Weights of a small transformer language model.
Size: 16 layers, 4 heads of 64 (1 for keys and values), MLP 320 SwiGLU, vocabulary 1959, 4.76M parameters.
Architecture: rotary positions, untied embeddings.
Training: a variant of Muon for these matrices, 123M tokens.
MLP neurons of a small language model. Each row is named by its layer, matrix (gate and up: input weights) and neuron, and shows model dimensions 0-159. Each number is 128 + 24 x the weight over its row's rms, rounded and kept within 0 to 255. Numbers have three digits each. A neuron's up and down rows have the sign that makes its largest values positive.
After each neuron's rows, "fires on" lists the tokens most often at its 100 highest values on Wikipedia text that the model never trained on.

L7.gate156:161113082134119135170160134120171158109139136135125119137156127110125101152125199107109100139143217121125153127144153111124126130107147130107114098125122150121135110098107160124126102144128142190146120152117101091151157131130105102108156108111108105134137106154103176146149173103092104141116102137106129142157132116095146151133086130124141141136110124124080156139102109124125125117158092119143179138137131093108098152105125106124147180053148096138120162132105124124105114111136127
L7.up156:133128132106122127121208163162152121136114175121144126142140079123160125106104113136118125122136125146134139120150138116124072118111131102106114134127131126117154088141117138130093084130123104117145143121151074089130139103090123201136135104108140161136119123145138133092081110153164133173131116167107132135120120098111079165103136103173130133137103140104156125106147106192159154131183120135142139119167150121155143143127135150131152137104161137145129124077131102081125120153104154
fires on: "ar", "in", "le", "ign", "on"

L5.gate124:141175172089080127127104130150122122152154088155105173088104120156113137129132145158175074148143091159126099146074140148138133129163122109132086157140191135117145142133143102158132115128101106170139134150113137108137132121114083127126110152131117114117155141121110133116145122179151130101125180114094158107111142129109099174110120128130114145128114118120149158164138128093121158131124093148129134106149105157068111127110143120092125145156159133165080146159147167128135152133120123
L5.up124:147163090135103132143147166129082160110136110131106125131114099096106105100169097150159117155160122132138105105112116174181114131147154154144120139116148153101088141148135119126124138106089102148157135115136114097129136106127119135130076136156088143109136184120145174149087137151132148140130171083127117097128134209125090112134110133160151122118120104117127152155163119129142125126116097151120156094151110116129124120145103120117117124195125100155092132129156140088139147154175110
fires on: "o", "st", "n", "ess", "\"."

L10.gate67:153143156132127117114135156143107150163129130055123119142123116125152152161167152114117123166141149146123067120120105141094130119067130109097117122109112128084128138111122135153127117131187098124121108142129102110134124161143099105137146133135143155111142108153123161066122150115136144166173094129121116120110158149141077124167159094135133123091097124143124055117139071154131103132124101143141122125144150118167128155135107120118163106116139125103153140110154155082186139137143133
L10.up67:120095108116118168140172114134129081167104151092127163121141140124120151118137140169156111135129123124140155138104119117112120183104084115124121108159118130106115146119129177153137124092141157145107110112099125121107144170143149097149105121095138142150136133149136109114137158141157136199157143159159113110163150098133121119103121120153114108135119108136066060111101095123151152153107117093075131088120132170121165125130126152159134148136128122152164117169104141067125153145116123
fires on: "c", "″N", "ust", "pe", "ast", ":"

L5.gate232:120104115124137147102104125109160163123107114134094116137124083148159133116155132105082146137199115158108103162151148162092082125132107176129149150125124125142121143140104142128087119174097123111177119127105117099112151106156116112140134071107125148137099158150074118140105140132142123152192074095116133088127136153131144145120141127139137131092113108138123126139077118129116140154144142153140117112129141113080175144140168088125111130144133156145125115170138136150158131095153164
L5.up232:123112134134151161143145171131108109109124084106133125147124053065124103130130133139084080123108115132157137126145129119110087154099151121109099161149115148107109082179151162090138140122149120116116112117115153140080073154128111165091116157095138111126141144124127129115119174133135129134113066178159128129156135126146135130128163150099116154114148154094128126134093136139109142115124114125109146126098117112111187100142133147125108148085099180143158143118133147111095104123153116
fires on: "e", "her", "te", "I", "C", "V"

L6.gate131:091158142150123099131116121137137093071134118102119140147158123146116124132115135125137133153137132159156092136099158151123117131126147096163151125125180128105139112192144122128085162145160128134116156112128150128143135124107074166112103168092124103158118149111051106130162164118122108147119137133131137139138174160134105141155149108163130105117126152098140149167150171161100142168156122160123120114161129123154111087185106129152079127120147104155106160104128143117130123131088139
L6.up131:104130147104137124113135160184169162137171141098144105149128144140153129150146085130129147088136138109166149040127085098127101154120098132145146111122078142129154141100114182110115092113128144121100134135137126130124122097167140100105152113106164117144097125137106113164112111127108156151138135139113126142096120099139146145140134152119093135111092095109128139124089143084142127072106117118156132104119144119138108143092137145164101145110119127152101128154139146174120186154098089
fires on: " which", ","

L10.gate94:115075075141105152125108134101110119134112089151122110069129127146136137101162125076149122140136120142134133108134151142114170143127120094131111119186160129149154146089124142121061111143114111165165128171101144151093146142135085111121129149107113125095109167144116102181140111154132109141113149124160148141069173126073179116136089100118126094134133127162073146132162105142164112127103141109130143132144122157156135108124158131121137101113138128114147123130138153123119095123137140
L10.up94:116109154161116130100114156177145136124131151127122160095168136141141112146160140109106128113133148115127125102104128108106139150145143131126130137149160131115161092112140136117071139124110118150084155141149151115113121120116099112158093149115181175149157140124083172119111148117120139155155122105109135155104118192141137120175095131140134153122139139137091141153137102147146134158116149158170127116157122119129171101124148154101064146167162143139100156166120162118125069133182099
fires on: "h", "ph", "p", " th", "l", "f"

L9.gate245:140157168084131152119125162107138148118094115097156136123129126102173146114151176138088081114133143131146130121157126111148108131099128111145104117157159142127124128109072077143112109086143118135093133133154147168106145136133144130131151120143113135142168125113147165108166155123160113134158109124160133128106070117095078101142147135158107147099144171167113074117152084104150084137114119133113142116141129148110116126130135116169158118065144135130166169127158135131164154118130145
L9.up245:120139118158122120098143165135151125126119105080163106144159144111148118073177135176153085170118131119131141128130147128136161155135104138140108132134140113128145166132103128140137110089138100094129101114090138123168125138173109108135162107159098110134119138125103133104126132109106130156155100142086091139119153080135078113145142155153117115128094127110107117108144100098111147094111147139151115121129168193108169094130091094150119197087135123154156115128161132155139138100142116
fires on: ":", ".", " comp", "″N", "p", " until"

L8.gate117:120116122103136104113116125137134156141066117111138156102110130072131118112100103157137101157120115159162091158125118163163137087085156125153091159123097139105151123109097083099147111147127171126106144126134150127095108113096155173151114179122159090121163129135100134136118139086135148119169137110097111135138105125108089144146087117131114133123106120126138108136140141136138145121083115114146171134122107070103122125109123155127077138180093104118108115138108147086110116103082112
L8.up117:162131116150134144131112122132130140124111139107125166098127125088150079126087136123133118125102150185177096138096108133079122125092177152143126158118104108129114119136128098117136114105120104165093101140144099144084116088118161139145069163113117107144142117146150200179115135128148107093109080118119099138121139096134139146136115070109144167133128135090123106104161116123133145113105099105113132103149145150148140144077127124093120136162101103131132144108138139106176147125118099
fires on: ":", " −", " on", " for"

L2.gate137:069136168121105143145129106122134138104094146148165131132121137147107113150152184078136139167133144135098125121130139124146137158111128141182106137124145120129088126132139121162150148125114071098140148147165107146162154104124088128143182106166126110138110103124124115144112112085171118155171132126065115157127147157149152116151124165125117131149126141154150144100149162121139139104140086160129127118096177186136137174141161130109106127105153143149144142104119143104135151178108144
L2.up137:122138132170095107134126166124156143150172146091108133104139120176110139113138120125088126149171134097124127122138143131118096155170175136111124104080140096141167119126141094121196127130099179114094135129116133112111106125100143160120109178133128144110132152099149125107100116115148113137089078158142120139131127096137079086147133128129171131104139098108114096136162147132132157127105157150108160104163167101150102096147166157153112095130128144138112102146133163096142128128090153
fires on: " le", " sur", " do", " hel"

L10.gate29:098121124140122091142130177147105116120163099125123145129104141113112154152128154078130171154142119156133115149180171147108090109106127111118090099125119125135115143146188086152134136123112129120127145093103152158133126139063111119091140138121132172160122131129082110102152107126130170145098152147139133159150110155114071133135140128102122146139159152117115122135108161157159119155166122116146117116127116106135182112126117148037121112107135128108105117112145138154135128095090157
L10.up29:131109150171124173108115153122119124114126106158131135130145154121141160136127131158173135115150149141144152104142075117158108143138133082147069094131148106140081126153134113163105130110168118125117114142108153123133124111134131077111142124114089126140102119150110074128121127180138098133137143193095116109107111105116113135108114131102150079170124135162065112142071143137152157107160078109111125173147128127127117113121119148142146127142060169128110112144145143112109148129126135
fires on: ","

L6.gate97:117136164113088165160142126118130155147156080119168150125101090120119151116141165157133122141165132115129118133099166131112114132151119145131116109137130065107157171154095099141139106168138149116122143129097124126102164134123140175160100165109141137132149128163178087103147161158146120099139148136110167149134116139113123142132113140131115149179126111119114070090162145107172128145080154090131120140111078117133100148130124133166118149128109125139098108102083126119143181162129130
L6.up97:109101150163140141106115121132103154151174139136130127079120121081136108145134145145123122133142139149136149098133124120140127148088136109127153180114145145166134154071113123122125117152096091143117205122127121126127162142128094154155121103077149149131114140151142105112147112101205132144133094136076169133110138092119117173131163134153122157125114115112123115128152124084170140159141139085120146163124114100089171139152112153144117097118145174136120087096140155111140136128121118
fires on: ".", ".S", "ed", "ast", " for", " "

L5.gate25:132103142110142133141102153137119091111153132110114151108131070080101127147099116092132147130114122173155129101122114097118128174109154129123104132131162160139101119095138174125147094173109146117107148126151141134135120114172129140129104116110116076142127104135070141143170145145133115062181079145110126134160150135128106124125122139180143153110127148119147119161156157131103130084170125141092148157145133101105108121107156102113154087146143193119165115121123145136117157125135119
L5.up25:162102125093108161147126141133158113146166134146148116126092101137108132137145113086148159132139129145156129139152052136129150137126148137146124071191131121142151102095155114124138080101128093150154128139117163151111076127103149109138125109077078101123090115157145130129106112130091153106120126091096114113144149132143119126125143141110156104137162144105187127129166154152098142081133121139109141121108142158128112090153195162117135112137131114156107096139113103122141112127142150
fires on: "E", "if", " inter", "et", "g", "te"

L9.gate212:120159150125144151147130118166154107114080091095106121152122152156158109132114128118153100105090127105136123109139191099097154133140124131121089097107121117115129095101157129091153098141124131125077189121114183105101087155174107140131109121128123155118102110100138119090135124122123113106117133162152130130125131110092125134139123108076115146141139130170133127074122140146124092114115105139141152111152154107188171147107116140109154114115121112140095132111168131137129051140121153
L9.up212:108151144171094146110097117188088135144111148160112126126137070133122112157131131123121117105113163142141150152149125117137133121157132119115122129131128136141143089110145122133113152134155094097147153143142133144092134109129100096147096108148128109158156136128165146138140149112192141082105113086136169142115086114115128150143141170097156198087102104177107129123150149174134128134088109162144158134093104124140127112127126128113151090120183172123111189105133114140116119129140131
fires on: "at", "un", "h"

L8.gate206:084162095103135131129144152143141144120112113114108132119102089143074134099089107104123119135156159113172126112138131120162134163126155123138147108147086118115118116174107127116113133095121122127147108079084122162106129132114149149144122143138105127117119129140114171130126129189133114140170144148175128123116116100145147167124111104096102160154127132115098143124119118186114135102131106153083159084105067115146117116107126107146134168123143144090145137139112154114151170162175194
L8.up206:116044096111112077101122151133124110159101132126141122110151091109117135121149107085118075108151134124141129130097098158096155123080137072126109145140112076122115132108105142129127122141131084097122106108136110104097139149156130142122141108150117153107141193138139124150129119114132111165131112126121133110096143138100140116118155148134080151111124104127138160139112128158166120137113117151159162091129143086127155131138099109123096086096134182095122176079111131118121153141166119
fires on: "g", "s", "as", ".", "iss"

L7.gate169:134100111135130133169078136145099115153117096142118156176114091092066161141098125168168192138118139119162122108126192105151134105136128123134145126118108129126113164114130126144104140168161090080122099156140137120124126152126100126119122124122122150149132184123148159067156128136141161093099157132152117131146143154127140180114140139130155166162087137117103112142153111146149123153152136106158110127107170139132131126123139165166103117106120116153092149111116143168115148127136121
L7.up169:151106147134162162122142163154133137151088147127130105118139091165105118165098112088115120148138150150128118127153149136124148099087158106140104144142116135115088142109133086085132131107128118154152155107197090133091122109124072083132141095141109123129141112188155150135151087132113064115137151121094122099125198134121128172147143162128137157133147082147129109129119092108139135129114139054110123132135111131152128144115110100123140106108109112117140131094115145104121132113143136
fires on: " most", ".", "om", "ast", "outh", "id"

L9.gate89:132140137110095126112146141121142155127102112109104110128104145090144137099103107137136131128174148148134132160113177142154168111115121132115110151124131162139105143102119137137134108186086121177098100123130140147079129146127139101146114134159146163134142156102131109142104156121153135112098129123174115109125157163106175089094146133151095108117130119109186113091123162088135130120116110122130120187147092102118137140160147149144168143112129095148133110107157140128166121120051187
L9.up89:072137163116174124120122107138118169093132093198107127134124140148140162176141130121143126099086105131128112144131141113094111125129109139115130104111115136139162125132138097089132064116124150142107170158118146146117123140093120126173137171109147124084128099126117097126112149142133120111108136069136148124124133120115157114094112055095121157164149140143118155093131097124096145104139130161104157153104135150095125142183145155162105139131165104152154122130125133155146142106163121
fires on: "at", "ata", "es", " des", " of", " requ"

L7.gate304:076081119109142097168153104128143147145127142136104142144102091178107131094112126111129129146113116165145135120117155107079125119114152155134153089103136126107160137150136136164077147098125148110194112123120118094151100136122088097171138113093162139144068114142182140115143164145098114156158107117127104143104147148127150161143104144142147135113140126147110147110110144164099173167116161128128149099146132114162095136183160125108113109146131164139100119151122133124137106138147114
L7.up304:125138106146108104153174124135139150163126132116132092167093152139095111125105121143122156164153147193166168158124136137157124142084131121128112139148100130148093150154128092190138148164180131078109114108140107102166160175126147146103152160117134165115118098094134119094154156090135151124146160111147122129105117120109120132097145120151106108124124127102137123138124110123099119149147128096114179118150100136108104102143151106121082104068095128141131166132142142104140106153098122
fires on: "ior", "it", "ition", "ment", "ent"

L7.gate187:110113170144141110096128140042129146120098132141115139163100095115104161130174110153115155104131138127109134155141128151164119146120158109130157129130112140105130137133165157110110103115100123139129100110167122139145108127145147128134109128106135104105103114117097161160118136106098162139153114076038120065137127149130114130136120083106071163100100122158094118150092144124114136124165143110133155108132127113135173129166131128115121132140129128123111124116190108159122147156107153
L7.up187:121110131170092097172148090138120124136099107165167131106135163067104131113108164137124101106144105141128147108121150120120078102124111140106148143183076148105126112128167163104096127099120145134166128102153138093139166110153120116107117136154147157108147159109165168127162113102109123109143103107132144132146080130146085115120135144121144111142119182124160093149151092099126138149159131129144128119089134167112145124148142141199102127150145140174138147118133100133144125119152123
fires on: "E", "al", "0", "A", "el", "ely"

L6.gate317:112137146109108090108118145116154157107125152122110127156116094132108152119115120179144125162133137186114107115114138140100132156106091165126105091083110144138157146122151113130121137127117137172102097120128051082145116124147101170142122081127138134135108133079137081095122152142103097136133126117169159125156107148112155106164126090122099113111133087090125152140122144126175127138158117109117083144126137154148133125174135181147104136146104108107115085118117105099148137154107100
L6.up317:136128194116097137192169148145132130121141121087119085155089156095155121145096126129109131129112088151104127115108145132112132136144110111152106157136136105123134116122107151119158105099098103112112140101143139127137121144093124138120158108178124160107097137130196132142137144095148166164118154130104128154131127104129090087112149197153104102099106115177114130139127113068100133137114102120122141138141116144083139158100109117113116133127099157162131089168126152127099111165130131
fires on: " not", "ly", "b", "imes", "ever", "ce"

L9.gate22:079155148119126143130053089101122127137129124156122154069123154092106111171128117160123122145154156132126117159116138111111098152116119122107153145147136100159141099125139132122100154171144121101162094127146132104144120104108137131120113161162127108117128127125116079120174098127173131145083083122075147126138124118128126136147091131119139126106130113155110157076148163100157182126120138100086143122145093124107104123127118129094156104163098140120127118147161129147112140161183168
L9.up22:098143122115142103141125140159127125096137068122110145131153077115153137124112116109146166133140110106148099159125113155139158123118098105165142117136095178129101091144146179149118154143155093114114155127119101118106126123143092120156114109144154109115127153155116115095128113117161147146127143123168172095144129167167134111154172105122174135114100129166124110130107116152104137145108161149122121160080093139081136150133070102127127098152173139141094193138115097131098145144123143
fires on: ".", "un", "qu", "r", "ong", "ing"

L7.gate313:145130127092157124151134134107108183108129085162125135086120161136101131084132128124156111140131147114088120168135187128120095131129105141109125100128134111146126106140136163117134106084151216122123102172112151125089142112091145119099142113129122124120135113093171119180114137131125164095128149120115141105144132140109127109145154109155091113190125140128149081158184124113125146181125141192103098111147118131162097115149143140145128130097101122143147127128134153126138126116114119
L7.up313:114166169126166209130129125159159137149121115147136102127135155103100163087098116135127107128133159090141181164130185117108135121145080126084166118091118111117168149159138118153154192145121142160136109132118138150124136090085133088114133126138161164142132136126126116117146123126102111087138137125169138145119139166155133136148129133091161155142153122110104143135124123139111127131128093122152092160139107113116134114115150164151104102157169103093134123095111126164145104094111123
fires on: ".", "is", " sy", "uro"

L10.gate246:120089145144169162123117121129094127105093110140107144111176101107116132130154148137147129135134131158140142156176162151172154111087145124132080140086153096104125123158114137089086121123117143152098178148055119175146105145138086129131152125114152124131097093143140134162170140104094122127171111129115108150172138119146128118132104124101155134115125148103123132138098124122141123125134150096133135128119090155159134179107102147129147102140099169076121154129148177136114120129094101
L10.up246:154149124146139119124144098112111145142080165118115129113120149131169132126088085134131130117097096123139117169092127143082162110104153158110106166164121141132110126116119131106142133125110148139106133113117121140129155158122097050129104129116134167145115113108163121120066137102098143149087091110145161138152114131092169102138092103116167166104147081112106147135140172128174103086157127090142151113098153127143097108154165141112094137149147149092141115110154126133145121155119116
fires on: " of", ":", "ata", "al", " ", " -"

L7.gate243:158169151108126140121144128133161133150091106147123128112077089137130109138169100128111132126082124126120078129150118101113109096110118042177129089144139087139137108128108131177102123178108075135120149144144106116100129082126131141077106131106129120093127158157119144140112136128133101112140118121120121137090146122134149138108146158150143141123113148148154175098108111121169117133134174132142141134136167087117147158096091123116113136086135107147082110122168139125146123141171130
L7.up243:150124109126140100120110111111090128114149150133121113117113098160142104115129112087161133135087158105110153182171151132176135134114113134132120125120102112170096094143170117146080150154102114103139159118122107149146079138154118155171113109111144121166124118126149136132153127125129165083112163111121152127127141115114087105129136148120128139125110140122177159110139128085106120162126165109133086150082142136122148122119122153051169117129177130097100152115128116084181111152114140
fires on: "h", "ol", "her", "ak", "et", "an"

L8.gate167:124141130119130141135122125108129098158077113090131130131178138117114141158150147087121107172123106141191152139117127162117135136108148149133124106133102120093105180108084138125100179096116119144115093112100138124119143107151158132101083165093080123128108114153130133119112123152119142097160151110060122112164128191143125121084144104199149135108111127087133121099143136163147140138124139127110161127099113134111150166124100117134119114090137094163120135117159141142091131122127124
L8.up167:094114133112160109106119123074094111128119096114123168151111118076092136172131117125082135127098111128074171150114092111103146140187125108145137156103163096110089140132105107103090131132113140139146129123086148140135105157128175129163125117124093120109149137085132104152103106122140129105107131175123103164124104110123136104138123120153166106148112141138143163105123084161097129122092133092145114161082136162156161100160148135123126125157091157136140095135112093118146099137120127
fires on: " the", " |", "or", "ang"

L11.gate116:134157105132080137113117157125161137103101150123109104107135170126162141128112143122106099103122174121110118053135142127118145135109166168118092125123159175157132157049105086166141130131082140130153088133112126102154122123119126140134134142159120146095119101110147151124109096173128145121125107156131143171120102120162133142143101182166097136106134133154107130130095094153127116162152127138119134086125110123170139128138096103142150128119109131083072122172140126122123135139140148
L11.up116:108144133151138136131103171167131118090140106134103151148138140140185092120140079123120157138104125165111117103135157114107149138120117175141130094174114131102101122146121175119116131142105112118086202182113075113129121137127103127129149087123100122089119150129139106092134101111130140158120119131110150108178145120121100130099134157102091200126131148140141140107113131132158129178131119156141146145119153121117105165110077154138133121137155100088148145118148117102086127122128110
fires on: "le", "un", "in", "il", "ild"

L9.gate61:117168108086162127118151092139127117140135143134095147131135127104128157129095141162154132123134103134135151109090094086146104153117104155111090126128131070158105160121178119093140139128147161110135155126137147137105128134118138151144112119144098121130170108133124105137155147172148146149169123098085164109112142131122075131064160099124170106131100106168136151135122159127095140167104104106141151104173142121122150122105133135072133131142131158150163151132188115160131150137100153
L9.up61:109110115092140116143135150118102114120173122138117149135119094077137106127119136161118112109113078137126144092127119131117121143153129146127086149086136069119117142109127153120124122100150146152096153117150118151097119144126121146123145112121115124127158168121153080136128152125121113134163193093126144095162133161121141147082133153170128117143104107129132163138139116166118159126096114070206147124110149102143133142083092189103157130174091112137153116109155128157124141158131146
fires on: " st", "st", "ict"

L10.gate187:128115157146137146117148156136123116157119100158136142114147112118113086132095157138096139139129102132127104160149103096133125112116122106133108100127126136172161098142144125070146162119132093152114112109144117168145143150123114146123129148097192099145137133129129153145095141096156158096134166160099163147095161131145112168137138130127120097119147126136137102045131082107121149164103092087139145151085133113143138124106134113095076132149130118111133172150142100121163141129067092
L10.up187:125097125129170106134136135070166141077106121147162153095104108123159067127111150130128157129099183127110122144132083154088118127092097126115142108127172113117154121138093138127162148145122123117116120139104116114081137116128066131158075092115117109129154118148141166154096148132124118166112123149121135167145101134153134132098116120121133139085147125144164115094146107155096138121100092124153163121111153146156152143129151091150164133127126146131113080166137091145114110152130164
fires on: " L", ":", "L"

L9.gate6:123159153089141094119107168177145109114077086129135100126101162153104119137117143127135151102116113165143140116098115140148114139127116130165094100139140134137125104150159121129120147125101132142140139099117094098136105128157134145192157104149117107127093130147090096089136117128113169098096166129140123196122128138143106169140141140115131149121115167163110096151164112141126170100122075137090126149141141116119129167187115128138150136070119139119099107144109125098101132142094163
L9.up6:147117129166147127103095124138151112071103139130128105135131131128135157119107124155103107127114149124083104121114148121102170135120154159096162091118130154091118172112099119143175141157122106173118172137129124130121118147174083134140129119141172111093158101120108116154162147143157191135116125136141112115145154125144136132135091168145117132105132130097166132097126174158138129156114133147160115140138121138168121122122094136133160157090169188150105181135114087106111108162100117
fires on: "le", " rec", "un", "ild"

L9.gate124:146162129122129180163129173097161137152127140148155181107087089122104132121097102089132118113118126109117140100127136134116099124121185165180124156146091148156133115084094136136137129131133146160125113150112124162116144124126105161153156109131078132145156086184110121125119131147141154151123068137101109130113134090101149115143127171164121192137151116144119126140069101159143143127142103136139116115087104131130174112150117128132104135142108107132161112109128143110159130121163131
L9.up124:128136139073104154136123110132180146083122130133148155147114098133162162110140104112148099139119165150120146178123113127121167178110121134132151114114126126091099116134165119126107189175153149123126159160136114134141103129133109083154151089122098151147111112129134131106110137097070106164127113112145100148163113148162131094155143129154092119154114099164137139132087138146122116092113123135161123118116174119112113131134080117114078133120117111096189128114119140156144076135128110
fires on: " p", " v", " s", " o"

L7.gate56:105122133136138135144077106134154175125116154132129100090132104098142136122134124141129131153101148150154125129124155132118137141118140104119163152144138133150088127146129139120152133140141094125132120157134136158091116078059092146086159124135121155114164098141111157108117153134112150162114108139105103171113156135119164126086124184149102126149141154113151183100159127125119080166109156165071128133106153131085142107110132171134105084126154170102150157111156141116163145135115162
L7.up56:124120147143136124115130112139106137112103120084132114110191159137151135145099108100181102145127114136108138127098084145120148096110130115126132076119141103129128121155133130151177144148125105163136194146091106101119141171145117128091132145154105124082168113158148122105128125126128116119123151113159127113136134169141135093125160151112163128142111153160147147101212120153093144121101132113145123150124102129124115148095147094166134107153099145082144126091093152116125115106094075
fires on: "r", "qu", "ens", "id", "l", "ol"

L7.gate105:093106150107188142117152113142151122143132121139154131087174116124104115100110159136116130068155131120140060131106152180115140080115110134139155140174111158149155135135124085115136148145123130137111110141099169130109149122138120140116111125131167124086155138115166133119128157159138125181134148081120157120110128153150155156123172100089137124103111087117143127141095142139149126127134145097160172090142135129164133150101134161106099139164135142148100146117152124072119106151122091
L7.up105:106133117144107127162138110112134125129104122178142095106119180147113105138103125131113131116129140120090140072151165107127100144119124155212159146122144134106166154147077118128132111078096133124095158122089129131133156126152133128125133131098111141113158137166156125143154154156135122143145148131115128142100099116117142089118146182186132101097147112147130128102170155129089150086137127107172145169097144126135122129131159161130119114141119112124142186149162126116143150178118162
fires on: ",", ":", " the"

L13.gate130:140116102089182141098100099134135100134098158147120132107082083117121130156152152144159108123086105147157093124099139065151151121080166121108130160109158110150098112123104128105098139122134138129090113108125131125099120132110167115126129168109077158141113137122147114117109158116201108107136076150087127108121151153091123137145102120074130104165177136134134157128121154133106126167125116114143135128156105137141160136123148092154138117133091127166146131131127168127139103130114130
L13.up130:128148139123121133123117177124104083155147164129079131131153155113130113134137155138126148072148092106131144100124158148114133108100101154111137150152152135149100126138115154080157126123138089099118119158095134143138182124118117137144136109125084125138101130135175098187164123131132121114106117127138180134110126105140104150081126148126126109120162099158120142156106153125189108128089163079159165111125129138088138125101141127150134138099108077126118119127102156184101111136139083
fires on: " st", " St", " cl"

L8.gate181:096130107131128134138112147136147112132130108125136137071117133100118138124097087156157094077112132089095131158137151124119113152149143111162166090129123126150116104115170097155117139119166142084185162136161070133132103132129115118154083163106110151098098119122137118158108148139097131110161123113126105098106099144128159121126099082114158162118115102125126099125147148119103135108126108174097129121142083162105179069147111140120134127156119129150123123087174107104145145131094146
L8.up181:099142126097135153187133101148165153111116136132123133084116106193140117138089072174145148114144141155157105123150127167157128155150128100158167129141152114143137110155163133125155163128123118096145123167105137104155119137146120124176120103140104110120143143164141156149194115134111115143111090112167122066115106127120144123162167116160155160140157158133139129131112159131134116125137122068138110137131144153107155126108111136121129106100096177132105125160144133127141147162125167
fires on: " e", " he", "E", "re", " He", " E"

L8.gate168:117095135116134127117080080122134138125170089093149122105092146086118150118146104138103142173166155127127106119142121123135159165134149124103094098098144110121135151163133142133127098071141155110132073143137136093055119143145168118099126147123088124126144125096122119167121123177135118133139116127104135122098082143135105135134142122127113125151100128124128148143088147147126115155192127152147079128086078150122090082113123138150126138092082118143113144094113147118115147131129109
L8.up168:095135131121155095110147087145137125150120151121140128128138160103124145118131162132143099123110137116183125124146156125100103137120172122129133147120138144150138134177099129072134161148118140127142140111113152106138180132129188146105111141133111160115149161115162145178131104095134140164183116161158134146110103126140143097136154110132114101105158164159102090128170151093148121156143157161108124106149140093134092093131134112123144051128111131118116111087129115137117136140180077
fires on: "."

L10.gate5:121154141128097102107149135105163131100096168144157112105098163115175069079130161134143133135125108102098098155125143147146118157090128125144163124148085122135159157108145154076130138120149171161139100128127113123144142164099115140144121130141108133072127129103111146094097157157180124175092125139137139139108128119139088075130159118118103101146170129142133145098150137150140156120158106136177156158120131119126152126135134118122139113160132123137163109176152126118116169128107085
L10.up5:092153131097160131117134118173140116099122143129136150138154121106153118162129123128101133118112112094104099135152131126110104122113197086123134119103137095167163147177124109126113140147138169115107119115152104115112156112115095134135117157134123138131115103114154104122116152123104122112093122095125129142088142133139134121150129094118097144125131122140134094051146145082096142147122077121161098083138149156140114191072137083126159130094111124149176123152108153160171128132088148
fires on: " l", "L", " L", "-l", " left"

L11.gate120:118131166138171151124077117149130126138142125104116120108105144099109131091089119116089124139163121121108083142126163141108090114103149088120102092145162115114096146105121142138158131151132113120162106147161092101086137157164120108125155098102136125098102096109085133172121132163159169133127150131068142078146127096124115126148116130110153135073126140143163095178104148100173118123125113137132176174130112130125136104135135129112140127115106147176138120114154136149128136117142178
L11.up120:094150151135152145167194136139110141130142130135118140126132120129117140144122131110091073095148089102126129090143120136126128144121171129140130164161112178126135093119143104123178142126117114167098152140142120129183085163129137100158084131108120094137156156123120144160150125133114158131155084132116105087095128101180096137134149117112135137118085131148163098106127105111145160121113125117121135142121105156127125104127155084115151066120094116132159114128163078092128107087155118
fires on: " E", "te", "E"

L11.gate310:158135167120122136112123152113127111083093096115158138142132121125139153110117113115163163130113098138088158127139150114119127172108102102109083125111134127154135143101074139111146139119118127159090116136069145095136118111155130077113177144085132132126116110102132131110152137176152148129094173130118112144139105109129106168083126194129156112128148099097183101101147153114163146125155115127119114115088105159097119135160127154104114114128129138121145098113108164117091124071118106
L11.up310:171134132171118123121116142110161124071140108161150147120114116120168182100159103095135178161106071172106127168092132158133154145130148146115118164122120124132139179090137141126142131157135175154105112134088122112148175093148098098122138114088147136119102115117124158116128150098101140111112151124146114141176116115106122171092094134165130123122133115109141074160131141129124124127130101145142118138089127144126140159149102116065126106129129128154166125098124134107147153093116131
fires on: " m", " ", " B", " b", " s", " of"

L7.gate51:105161169089128099129129121158147114129136111151102113118126171125142109095112144145131143127115144145108122188093104078121144137140122106122127119120087129124100147166105155119182115164142130150131085132149097170113177138133140118144116094066129121151118168114171113138167132099116135100174135095117140160114112116103151084160121136112135159120122145146176085125164189111126153106108135121120144170165112134134125140154104142146155127158117132116167151159118094123136125156151117
L7.up51:141150135160150170187113104103132157134108177132133135109096132148105116092114108113067134147082140126103136130151128087097144148096120124102118113113147141127102157148097115124139074140127126109141133178159171124146141157129120088180106121130154130107124100112114134142140139086136165121148092128104104111104100115080127140114168127125132124096106116139114144076153166127118100135129111140129163135108164134108151147145115103099131097106068170132150107141100118126119117122188108
fires on: "te", "e", "g", "ir", "ment"